Part of a small language model's weights: MLP 1920 tanh GELU, 12687 steps.
MLP neurons of a small language model. Each row is named by its layer, matrix (up: input weights) and neuron, and shows model dimensions 32-95. Each number is 50 + 10 x the weight over its row's rms, rounded and kept within 0 to 99.
After each neuron's rows, "fires in" lists the words (lower case) most often at its 100 highest values on Wikipedia text that the model never trained on.

L8.up244:55 49 46 42 40 56 42 55 54 46 71 60 62 70 58 30 51 43 57 49 42 43 57 65 43 49 68 40 46 44 56 55 66 48 44 68 50 48 69 47 50 56 46 43 38 48 49 56 57 63 65 35 59 54 58 58 64 50 54 38 57 47 52 63
fires in: "that"

L5.up1172:55 43 62 64 48 61 55 52 32 60 41 64 60 57 41 50 38 53 32 52 69 51 48 56 42 46 36 75 53 53 64 46 59 59 48 31 70 49 52 48 46 59 48 57 33 43 49 52 20 56 44 39 68 58 45 58 53 43 38 49 48 37 50 45
fires in: "the", "during", "following", "of", "from"

L2.up464:46 45 58 34 61 54 58 66 43 40 50 72 57 69 61 50 63 52 47 43 56 50 59 54 53 41 79 50 39 52 70 52 45 23 37 38 50 62 58 40 48 44 35 27 57 49 50 38 56 61 64 52 37 51 54 66 31 58 42 64 34 56 43 55
fires in: "and"

L8.up1217:39 58 56 39 36 54 48 40 51 56 41 37 66 42 54 65 47 68 40 51 56 46 57 31 48 63 58 43 37 56 59 50 52 51 53 54 43 35 55 52 53 49 51 55 48 53 42 62 54 37 42 51 61 49 52 59 60 56 60 47 38 47 63 34
fires in: "of", "to", "between", "on", "by"

L8.up1595:60 53 53 35 39 53 44 55 36 57 76 50 54 44 68 37 48 49 21 51 38 57 71 41 51 50 55 56 36 49 63 37 47 47 46 55 56 52 57 42 52 45 51 50 50 58 58 50 53 44 57 44 45 28 50 45 62 69 55 76 60 41 64 53
fires in: "and", "van", "forbes"

L5.up51:47 50 52 63 50 68 34 73 41 50 44 38 44 55 57 41 37 54 46 45 41 44 42 46 42 58 43 59 39 64 44 59 55 38 41 51 44 49 61 39 42 55 48 64 38 66 50 48 61 41 53 53 59 60 74 48 48 36 60 41 26 67 35 56
fires in: "a", "as", "yakima"

L5.up800:65 54 59 53 51 58 22 44 48 50 47 50 45 57 67 48 47 53 41 56 51 38 67 42 64 54 44 57 59 56 68 44 54 29 56 67 39 39 46 59 54 48 53 52 45 38 51 39 48 59 59 25 53 43 44 49 53 40 45 40 34 37 52 46
fires in: "but", "described", "however", "that", "one", "allowing"

L5.up583:34 56 45 59 39 45 35 49 54 51 46 52 37 59 59 45 56 47 58 39 42 34 55 45 41 36 71 61 54 47 45 58 55 51 31 60 52 48 57 69 60 66 57 47 60 58 48 42 62 61 55 57 57 58 46 58 40 51 36 47 40 33 58 50
fires in: "was", "originally", "been", "usually"

L8.up1623:55 39 25 59 49 49 49 60 54 69 49 61 61 40 70 54 58 53 28 49 57 65 62 60 54 34 68 60 39 51 37 37 53 61 50 39 42 61 62 40 41 38 45 45 47 55 74 45 36 67 56 53 72 48 56 57 17 40 42 58 33 70 39 65
fires in: "with", "in", "lost", "had", "receiving"

L8.up12:45 36 57 41 48 44 43 57 37 54 51 50 53 22 17 53 44 59 52 53 54 51 62 41 61 35 48 67 33 49 51 57 54 50 51 47 67 64 56 70 48 48 58 35 56 32 43 54 36 53 50 45 56 41 50 43 42 41 53 54 39 54 41 60
fires in: "no", "not", "never", "t", "none"

L5.up303:35 50 43 45 44 47 50 39 57 44 42 48 40 61 37 46 35 37 50 61 72 47 60 45 40 42 41 42 59 40 61 40 51 44 44 57 49 56 55 41 56 57 60 26 53 34 44 40 32 62 59 44 62 32 51 74 50 37 45 63 29 50 40 58
fires in: "it", "she", "he"

L5.up524:55 66 58 47 57 66 50 55 61 52 45 55 58 46 45 51 40 47 60 50 58 25 44 58 53 50 39 61 41 58 66 49 55 51 53 43 49 42 54 40 60 39 44 59 46 52 43 45 35 51 58 38 50 45 53 57 53 43 61 47 37 47 39 51
fires in: "south", "north", "southern", "northern", "southwest", "southeast"

L8.up518:50 38 58 47 55 49 48 52 48 43 65 50 54 47 26 32 37 64 60 64 63 45 52 41 48 55 53 42 43 52 67 44 53 57 47 58 84 57 45 43 62 38 48 48 58 53 38 34 41 48 49 47 47 58 66 51 56 51 68 52 31 51 58 51
fires in: "the", "in", "that", "this"

L8.up684:43 41 37 49 46 44 45 65 55 77 59 53 59 52 56 43 56 41 38 55 56 49 52 50 45 63 50 53 51 43 50 26 39 34 61 46 53 55 42 50 62 59 60 22 60 53 45 58 63 53 38 71 66 59 52 39 55 62 57 56 56 31 46 54
fires in: "of", "with", "action", "now", "received"

L8.up618:56 54 43 50 48 42 43 53 46 66 29 30 40 47 53 66 66 45 34 45 41 33 65 47 33 35 44 52 58 51 49 49 52 53 53 42 41 50 63 53 42 55 62 48 53 50 55 66 50 53 49 48 39 55 47 57 58 47 47 71 62 55 65 56
fires in: "were", "are", "is", "was"

L2.up1708:36 67 32 65 51 52 42 54 38 47 58 51 39 48 41 59 50 36 58 53 43 58 54 61 59 50 35 49 40 61 40 63 58 39 44 57 72 45 41 54 48 53 46 43 44 30 44 65 46 49 57 57 44 39 38 41 52 33 62 25 42 55 55 57
fires in: "grumman", "its"

L5.up704:58 34 41 50 55 46 65 46 69 42 49 53 49 60 55 41 57 51 60 61 64 32 34 51 56 44 44 51 46 79 28 45 50 40 43 45 58 55 45 68 53 32 46 62 65 56 45 32 34 63 51 59 54 50 40 48 60 44 36 62 53 38 56 58
fires in: "to", "or"

L5.up1333:54 58 67 43 37 43 47 83 40 44 57 58 22 57 34 58 37 49 34 38 28 41 40 25 46 41 56 44 46 53 50 52 51 62 52 45 51 71 50 50 44 54 42 44 37 36 53 59 48 46 28 43 39 46 63 49 59 56 52 28 41 44 36 47
fires in: "grumman", "bomberman", "ahriman", "alderney", "cheney"

L8.up136:47 40 53 46 41 34 63 50 41 51 56 37 57 56 18 41 58 53 74 55 38 61 49 64 37 60 64 50 51 56 55 51 60 58 47 55 57 60 43 46 43 41 51 51 42 68 41 51 45 42 55 57 57 40 58 53 36 60 66 62 46 40 52 53
fires in: "to", "mathematics", "tournament", "touchdowns", "top"

L5.up1408:59 56 56 60 76 56 61 49 57 49 59 56 51 47 48 45 51 49 42 61 49 46 49 34 50 47 44 41 51 55 42 39 43 50 44 50 66 22 59 43 46 42 59 52 71 45 54 54 49 46 63 49 54 46 28 47 47 61 57 52 44 68 49 52
fires in: "to", "of", "a", "and", "well"

L5.up1100:60 59 38 55 56 49 33 58 54 30 39 35 48 50 45 44 70 69 50 46 68 47 47 44 58 64 63 35 49 53 56 59 48 55 46 51 45 45 34 51 52 40 52 40 54 64 62 45 43 44 53 39 29 35 69 59 46 43 66 30 63 57 49 52
fires in: "to", "when", "that", "on", "who", "and"

L5.up1762:54 37 53 66 64 35 34 34 31 48 44 43 26 50 57 45 49 53 53 52 41 54 53 54 44 61 47 45 53 68 59 61 46 51 48 63 54 54 57 48 24 40 45 44 45 41 30 56 66 64 51 39 44 46 47 53 44 40 43 61 56 47 50 38
fires in: "no", "nominated", "non", "novel"

L8.up896:59 53 58 52 67 56 52 46 51 47 50 44 49 31 62 27 43 64 38 46 72 42 64 37 53 33 40 54 65 45 47 53 51 29 58 60 42 44 54 52 64 38 44 66 59 43 35 44 46 40 50 60 60 35 40 47 82 55 48 38 36 63 54 50
fires in: "as", "of", "appointed", "assistant", "the", "named"

L8.up153:38 51 39 43 53 52 48 52 44 45 60 47 47 60 31 46 48 51 60 60 53 21 52 40 50 51 66 49 55 43 47 44 32 63 46 53 41 44 50 35 45 54 45 50 53 46 49 68 47 62 55 45 34 44 56 48 49 37 32 31 43 32 51 42
fires in: "for", "forest", "formats", "foreign", "according", "formation"

L5.up1156:54 59 43 41 59 67 52 58 48 46 59 67 51 48 47 51 64 64 40 55 67 51 52 57 39 55 67 60 46 59 48 44 45 50 58 40 60 56 43 65 53 60 47 41 51 38 38 45 44 70 42 50 44 40 51 43 42 41 56 33 25 39 47 48
fires in: "and", "or"

L8.up243:46 61 52 57 46 59 65 64 46 54 51 30 54 33 62 48 48 65 31 45 57 48 56 64 19 50 79 49 45 44 68 67 45 43 41 42 56 56 52 46 36 56 62 58 56 38 57 59 42 36 40 51 62 52 57 54 49 64 60 51 53 32 71 34
fires in: "of", "by", "from", "in", "on", "to"

L5.up1826:53 39 57 60 38 61 79 32 50 53 54 35 55 54 73 61 51 63 40 39 55 45 69 46 52 51 60 45 41 50 38 59 58 50 53 43 45 59 44 44 60 63 32 47 40 47 51 49 65 55 48 55 51 65 45 38 39 57 38 41 50 47 58 39
fires in: "of", "in", "on", "with", "management"

L5.up1781:55 63 38 45 62 58 51 50 45 48 42 54 42 60 45 43 39 57 62 65 37 46 34 59 45 51 52 47 44 40 37 47 62 55 50 50 62 52 43 51 43 27 40 56 74 43 54 46 36 74 55 51 46 60 43 39 53 41 31 32 34 50 63 59
fires in: "can", "may", "could", "attendance"

L5.up676:43 32 45 63 47 42 55 26 58 50 45 47 54 49 59 67 45 59 49 68 50 55 46 51 42 50 65 48 47 56 37 40 50 40 58 63 67 51 60 44 50 47 44 42 59 57 41 33 33 58 44 61 62 39 58 39 39 53 34 43 68 54 55 56
fires in: "to", "would", "top"

L8.up290:63 58 53 41 59 39 32 47 52 64 59 51 53 58 50 57 46 41 70 46 42 34 55 41 42 33 72 48 58 53 68 55 70 48 41 39 35 28 34 45 53 34 51 39 37 49 44 43 46 46 49 39 57 60 53 41 62 33 62 58 59 60 49 48
fires in: "who", "whose", "thompson"

L5.up1798:46 57 55 65 69 34 44 41 54 37 47 41 36 53 56 63 53 48 39 49 43 34 59 48 79 53 51 55 53 53 43 50 45 44 41 42 60 49 43 57 48 53 35 56 39 51 44 37 42 53 53 47 42 52 42 48 31 39 35 41 43 38 65 61
fires in: "has", "have"

L8.up392:60 43 54 37 41 42 38 70 40 47 59 60 55 72 49 54 58 51 51 37 52 60 57 51 51 66 61 49 49 54 44 64 33 47 42 58 62 61 61 39 44 50 61 44 47 49 46 65 62 49 47 51 38 48 54 46 42 43 38 52 48 47 34 48
fires in: "it", "that", "theatre", "central", "center"

L8.up486:49 49 53 52 66 48 52 43 32 50 53 48 32 51 49 49 50 54 53 53 43 49 41 45 44 57 60 40 48 39 53 61 45 35 34 47 42 58 40 49 35 46 51 40 52 52 67 50 43 69 46 63 49 54 59 43 52 44 53 51 86 44 47 28
fires in: "by"

L5.up1430:45 66 49 41 51 44 42 53 74 51 53 61 46 58 39 50 56 75 41 47 57 63 42 58 52 50 45 52 53 45 67 40 48 40 53 56 62 42 42 60 42 60 53 60 54 51 57 48 70 61 46 41 35 67 54 62 30 47 54 62 32 37 60 56
fires in: "a", "is", "an", "the"

L8.up434:53 52 76 61 50 61 53 28 54 53 55 57 48 52 59 47 25 30 43 42 57 47 46 63 66 55 54 60 53 67 42 42 57 31 45 60 53 47 50 43 60 55 61 48 09 59 51 54 47 53 40 45 52 49 50 43 37 41 65 46 61 44 46 60
fires in: "after", "on", "by", "of"

L8.up1212:43 34 54 45 61 63 52 61 39 38 55 50 50 51 50 66 55 56 48 49 48 65 58 56 47 52 57 44 62 51 47 70 44 49 42 46 71 49 48 48 41 60 76 50 54 37 51 37 46 45 52 50 60 48 48 42 48 55 36 51 36 43 47 57
fires in: "as"

L8.up1289:51 48 62 63 51 43 45 39 21 44 56 34 43 52 65 49 56 57 53 40 55 51 53 50 49 55 63 58 56 49 44 50 40 48 27 56 59 50 51 49 41 46 55 55 58 59 59 60 41 61 59 76 55 52 58 38 40 34 49 56 48 57 32 41
fires in: "have", "had", "has", "coast"

L8.up328:54 44 49 51 52 41 49 60 58 60 51 66 56 55 42 46 40 57 51 49 57 36 66 57 59 58 42 34 51 30 47 40 54 53 62 35 42 59 47 55 70 53 56 28 45 56 51 58 43 50 69 59 53 63 48 66 48 41 48 52 42 75 50 61
fires in: "it", "to", "of", "tokyo"

L5.up146:58 67 46 41 53 69 35 41 61 43 56 42 54 53 36 45 31 33 53 52 57 49 35 58 40 48 58 48 52 64 52 58 58 50 58 60 46 44 42 59 48 70 60 50 52 38 56 45 50 58 45 44 63 51 59 47 49 43 56 57 53 30 39 64
fires in: "known", "such", "research", "and", "reported", "reportedly"

L8.up717:47 50 65 54 42 41 53 56 48 57 44 47 49 57 53 56 54 63 74 61 52 41 33 47 61 46 34 34 53 45 54 42 49 51 51 50 53 44 58 45 38 65 46 33 47 65 52 50 49 50 33 53 71 31 63 50 51 34 49 57 37 57 60 52
fires in: "the", "they"

L5.up300:51 41 48 59 72 44 60 64 40 56 53 48 43 36 52 39 46 63 55 53 63 50 40 48 47 45 53 60 57 32 48 47 47 49 54 49 62 56 52 53 57 22 45 46 65 46 51 33 35 38 34 65 73 52 35 39 53 40 47 57 16 57 42 65
fires in: "as", "appointed", "named", "won", "elected"

L8.up413:61 47 44 51 44 57 59 51 40 56 41 37 56 45 56 43 58 52 51 31 53 60 58 38 53 49 54 49 40 69 39 45 57 41 50 41 50 36 27 43 55 35 34 29 55 65 58 58 50 33 48 68 52 38 55 53 55 63 42 58 32 57 72 46
fires in: "of", "and", "members", "member", "from"

L8.up131:62 52 41 60 52 33 57 62 40 49 50 50 43 46 58 55 76 51 51 39 57 46 35 54 53 39 41 52 50 53 51 38 64 61 37 64 41 73 47 47 39 32 49 49 62 56 46 47 48 61 58 49 50 49 54 43 38 39 48 52 60 36 49 42
fires in: "were", "was", "is", "best", "are", "s"

L5.up1789:47 44 69 59 57 61 52 36 44 49 56 46 59 36 53 34 67 67 43 48 62 47 48 44 54 58 44 65 52 47 40 41 56 50 45 53 51 50 53 24 49 41 29 49 47 40 46 59 38 49 50 44 74 42 58 43 43 41 55 56 60 63 51 39
fires in: "to", "however", "if", "following", "how"

L8.up198:64 49 48 29 58 39 36 55 61 49 61 44 39 50 50 67 67 48 51 65 48 50 40 50 44 58 53 54 65 61 51 45 62 49 54 54 43 57 58 23 42 27 40 63 57 54 40 50 56 52 56 52 52 41 52 42 53 53 42 35 78 57 56 54
fires in: "to", "which", "and"

L8.up87:46 55 51 60 63 54 44 64 50 47 45 41 39 46 30 54 50 75 47 65 57 42 62 48 53 49 72 42 37 43 29 56 53 62 47 58 43 60 39 48 54 46 32 52 55 35 55 39 58 41 57 59 37 44 50 49 46 51 41 53 45 54 46 57
fires in: "on", "in", "e", "like", "sphedanolestes", "one"

L8.up92:52 37 47 53 54 40 46 61 32 54 57 53 45 43 61 40 61 51 53 50 61 59 54 50 49 52 56 35 40 59 46 42 45 45 56 42 54 44 57 55 54 34 60 32 46 33 47 62 42 61 44 42 54 38 43 52 44 43 51 46 45 59 49 67
fires in: "in"

L8.up970:53 36 49 42 52 49 38 40 45 49 49 29 67 83 28 46 47 53 63 62 42 44 46 47 45 56 45 64 49 54 43 53 37 55 50 56 53 63 59 55 41 51 49 40 34 41 49 55 58 50 65 41 57 69 47 35 42 45 63 64 48 48 44 65
fires in: "for", "forest", "forbes", "formation", "former"

L5.up920:43 44 49 53 72 47 59 65 52 62 44 49 48 60 47 39 42 60 49 54 51 40 50 48 45 46 53 77 51 51 50 49 47 49 65 35 75 41 55 46 42 50 47 46 55 36 26 45 58 44 34 60 58 60 59 70 64 46 59 60 39 72 60 44
fires in: "the", "their", "a", "its", "them", "an"

L8.up818:74 41 69 46 44 47 50 54 49 44 50 49 38 55 43 55 42 57 49 61 73 39 40 69 46 52 63 37 53 62 56 42 51 54 53 47 38 47 57 50 50 42 44 38 69 55 77 43 42 51 50 50 65 50 42 56 54 51 51 72 35 31 39 58
fires in: "in", "to", "of", "ger", "on"

L5.up1423:51 65 60 55 32 53 63 58 41 44 50 21 45 48 35 38 60 60 46 52 44 47 49 32 42 33 39 60 41 57 35 58 42 60 41 67 48 62 45 40 51 38 60 47 51 51 43 38 60 47 37 54 52 62 71 53 36 35 45 56 50 50 53 46
fires in: "his", "individuals", "real", "two", "other", "individual"

L5.up185:53 57 50 33 52 53 56 44 57 51 62 64 53 52 56 56 61 46 44 54 37 48 54 56 40 44 54 59 67 64 44 39 65 56 55 44 45 52 54 37 62 61 48 54 66 49 27 49 70 51 42 55 51 58 31 52 50 51 62 66 66 49 55 52
fires in: "to", "that"